Weights of a small GPT-style language model, trained from scratch on English Wikipedia: MLP 2560 SwiGLU, LayerNorm before each block.
MLP neurons of a small language model. Each row is named by its layer, matrix (down: output weights) and neuron, and shows model dimensions 144-207. Each number is 50 + 15 x the weight over its row's rms, rounded and kept within 0 to 99. A neuron's up and down rows have the sign that makes its largest values positive.
A block is one neuron, or neurons of one layer that tend to fire together. After each block is what it responds to, as a language model described it from the Wikipedia text at the highest values.

L5.down62:74 53 31 49 63 58 52 35 50 62 94 45 16 39 13 50 61 47 71 56 50 48 28 39 47 60 46 44 64 41 77 54 50 55 22 42 38 44 45 31 42 74 38 49 30 53 58 58 28 30 43 66 55 49 53 22 40 57 81 64 20 68 39 49
L5.down328:71 53 47 64 50 59 50 39 61 49 46 39 59 18 57 18 50 50 50 34 33 56 52 58 67 60 50 19 41 63 48 43 40 53 45 38 52 70 84 31 63 53 63 59 55 56 38 55 30 55 52 76 66 45 70 72 64 53 68 40 56 41 34 69
L5.down505:50 62 43 53 53 66 48 15 63 46 49 69 43 49 52 52 46 46 34 32 36 76 42 56 70 50 59 66 37 07 60 49 15 76 64 73 58 31 48 48 39 44 52 59 34 41 50 68 68 49 19 66 35 23 83 74 56 36 64 29 41 33 68 54
L5.down1565:84 45 59 69 69 38 36 58 59 54 36 41 59 87 45 86 50 80 81 82 55 50 27 65 43 46 40 61 57 61 35 61 67 35 62 51 70 26 63 50 50 40 40 51 42 28 44 47 40 47 46 42 68 48 51 34 46 45 66 37 52 39 44 39
L5.down1876:69 37 42 61 52 50 62 61 71 49 40 58 51 39 69 42 72 27 68 46 34 74 63 45 59 45 50 61 81 52 56 30 41 33 57 54 43 48 47 48 32 36 64 57 66 66 60 50 44 61 28 61 32 72 51 42 46 52 49 38 29 64 30 08
L5.down2225:68 33 56 38 42 21 30 78 76 52 72 16 65 42 44 59 59 73 52 51 41 50 21 71 35 46 58 75 73 76 62 31 79 53 50 34 36 99 48 50 39 43 39 55 50 61 36 80 54 69 38 44 47 57 49 57 43 40 68 60 63 79 72 36
L5.down2325:65 25 49 58 57 31 47 23 55 53 61 34 32 70 27 35 50 46 38 43 62 42 46 40 63 37 53 60 53 46 69 78 42 26 61 52 81 47 58 45 39 80 64 75 59 50 44 62 58 47 28 58 65 38 19 43 46 64 50 35 55 00 62 59
L5.down2506:67 55 42 48 36 47 55 31 32 51 50 14 54 43 02 67 27 70 49 57 39 62 28 49 56 25 34 61 55 46 75 50 44 59 39 60 90 45 56 55 67 83 66 41 25 77 48 62 59 40 61 18 45 58 62 50 40 62 52 45 68 59 37 41
Description: Final word of multi-word proper names of organizations, leagues, parties and bodies, e.g. Communist Party, Football League, Florida Senate, Soviet Union.

L3.down2049:62 53 24 01 39 59 40 24 28 48 44 46 68 34 61 45 52 46 65 50 83 38 38 50 50 33 60 61 75 79 39 24 56 76 47 31 59 63 52 31 50 18 71 52 50 38 36 65 50 54 33 32 25 75 32 49 50 52 31 51 39 42 49 30
Description: Commas, sometimes closing parentheses or dashes, right after a noun phrase or name, opening an appositive or list, e.g. "Ted Elliott, screenwriter", "BZ Group, including".

L5.down108:50 73 37 64 40 83 66 45 52 42 49 35 34 44 69 69 48 56 48 47 77 61 63 31 75 32 51 47 62 60 51 54 36 73 24 58 34 62 54 43 24 53 62 29 93 65 42 64 62 58 36 54 62 35 36 39 23 56 33 35 59 52 40 47
L5.down127:63 49 38 66 63 44 48 55 60 45 65 38 65 49 51 53 81 38 54 67 53 42 20 29 67 43 38 65 54 40 67 63 50 48 24 57 58 36 50 75 57 36 39 64 45 31 49 67 46 32 55 52 38 39 49 83 46 40 27 45 32 46 79 22
L5.down1003:38 53 54 81 38 29 34 16 67 64 36 50 61 66 56 55 38 58 51 62 62 42 63 36 56 72 65 51 40 56 71 72 41 56 65 39 47 57 57 57 48 48 55 49 43 48 32 61 68 32 70 39 33 59 42 45 28 52 42 64 49 63 59 45
L5.down1291:25 57 46 48 66 52 30 32 42 37 06 40 65 46 32 77 52 62 52 42 76 57 39 37 31 46 30 24 75 78 51 60 38 59 43 51 64 74 55 34 31 53 37 71 63 46 49 39 58 40 56 48 67 63 38 50 25 34 59 66 76 33 47 39
L5.down1576:46 32 45 51 56 68 55 30 80 49 64 56 46 29 18 57 43 38 48 58 66 62 59 33 66 47 58 40 72 51 58 32 61 44 67 60 38 23 54 60 38 66 26 28 24 66 59 38 67 52 52 24 73 62 51 39 34 66 75 58 54 37 66 50
L5.down1598:47 54 39 37 65 55 34 41 99 62 46 15 49 46 48 45 44 45 62 59 74 49 58 42 45 61 51 41 49 72 52 53 49 51 41 49 68 18 54 51 29 52 81 31 68 35 50 80 44 34 31 29 54 50 42 66 71 79 63 50 31 51 58 43
L5.down1939:25 40 64 55 65 56 25 47 32 58 25 29 65 36 59 64 44 53 36 56 49 74 60 42 26 36 72 54 49 66 27 55 34 71 56 57 86 55 44 29 43 47 67 36 62 57 49 41 34 62 54 60 43 49 31 69 38 41 54 43 50 31 36 41
L5.down1951:71 26 63 47 85 40 46 42 69 28 54 28 48 46 37 57 48 48 55 57 64 73 60 45 48 58 45 37 62 33 34 55 39 54 76 74 77 52 58 48 52 47 48 41 38 19 26 48 66 53 53 34 49 39 58 43 47 48 45 25 38 22 60 53
Description: Commas right after a complete main clause in narrative or biographical prose, before and, while, including, which, or a participle.

L3.down820:57 61 43 79 38 46 35 58 38 63 38 60 58 45 43 53 50 43 71 30 39 50 40 67 64 85 56 55 48 55 42 35 40 59 51 55 63 62 32 35 44 40 50 06 47 69 52 43 57 34 38 52 43 66 54 58 34 42 87 27 41 52 53 34
Description: Final word or word piece that completes a familiar multiword name or term, e.g. All-Star Game, Civil War, football season, Old Colony.

L7.down660:26 48 40 66 47 61 42 47 19 20 40 44 44 53 54 29 36 57 40 71 58 66 54 64 54 57 50 55 47 31 22 50 43 46 55 60 15 56 72 53 48 55 52 64 27 56 68 38 50 70 29 34 38 30 51 66 41 45 53 55 25 43 58 27
L7.down1332:48 53 55 42 42 46 34 62 45 33 61 66 64 72 38 34 59 29 39 23 50 36 64 57 15 27 40 62 38 25 51 61 30 39 59 58 33 56 24 53 33 33 44 71 61 41 52 62 69 70 58 51 51 37 61 54 57 35 30 58 44 62 73 55
L7.down1764:52 44 71 41 66 40 46 48 58 42 57 52 27 55 85 40 60 73 75 69 31 47 39 24 26 54 55 52 54 60 25 40 56 72 33 59 68 43 59 60 64 73 53 32 54 53 54 37 68 62 36 39 40 34 62 36 57 59 45 41 54 67 51 70
L7.down1841:71 55 49 73 59 48 45 53 46 11 63 59 66 63 53 51 70 41 38 46 53 25 64 55 44 45 22 52 81 63 37 40 44 70 32 39 71 41 57 00 46 31 70 37 68 71 51 39 36 46 40 67 26 55 30 54 58 48 52 60 23 43 64 47
L7.down2067:49 37 44 89 54 43 66 34 29 41 56 49 49 44 76 40 47 55 44 57 72 46 53 34 51 39 49 81 49 44 81 45 47 61 48 35 97 46 20 47 89 65 52 60 70 37 54 56 36 38 23 63 45 75 32 61 72 54 62 24 09 62 56 74
L7.down2294:51 52 36 36 38 72 39 51 68 66 52 74 37 34 59 52 35 43 60 51 38 68 62 53 99 40 54 16 47 53 36 34 48 59 27 25 67 52 70 52 43 68 50 48 29 71 62 51 35 40 58 53 53 44 47 41 78 66 48 40 51 46 44 66
L7.down2399:58 54 49 63 73 68 78 38 76 52 54 57 80 44 53 43 25 63 57 50 36 26 62 64 55 67 27 59 46 40 41 41 66 59 44 50 83 43 43 11 67 22 34 45 12 53 26 57 31 53 32 29 44 66 41 56 70 56 48 32 71 43 26 04
L7.down2495:66 54 34 39 44 29 48 37 45 49 50 54 18 68 61 53 63 64 42 50 39 52 30 49 92 67 32 57 40 48 59 48 49 56 41 52 63 07 50 56 65 61 63 67 36 37 45 69 68 49 52 70 40 59 32 42 83 57 62 44 76 45 55 49
Description: Closing head nouns of multiword organization and venue names, e.g. Communist Party, Protection Association, Hockey League, Adelphi Theatre; more weakly, is or company.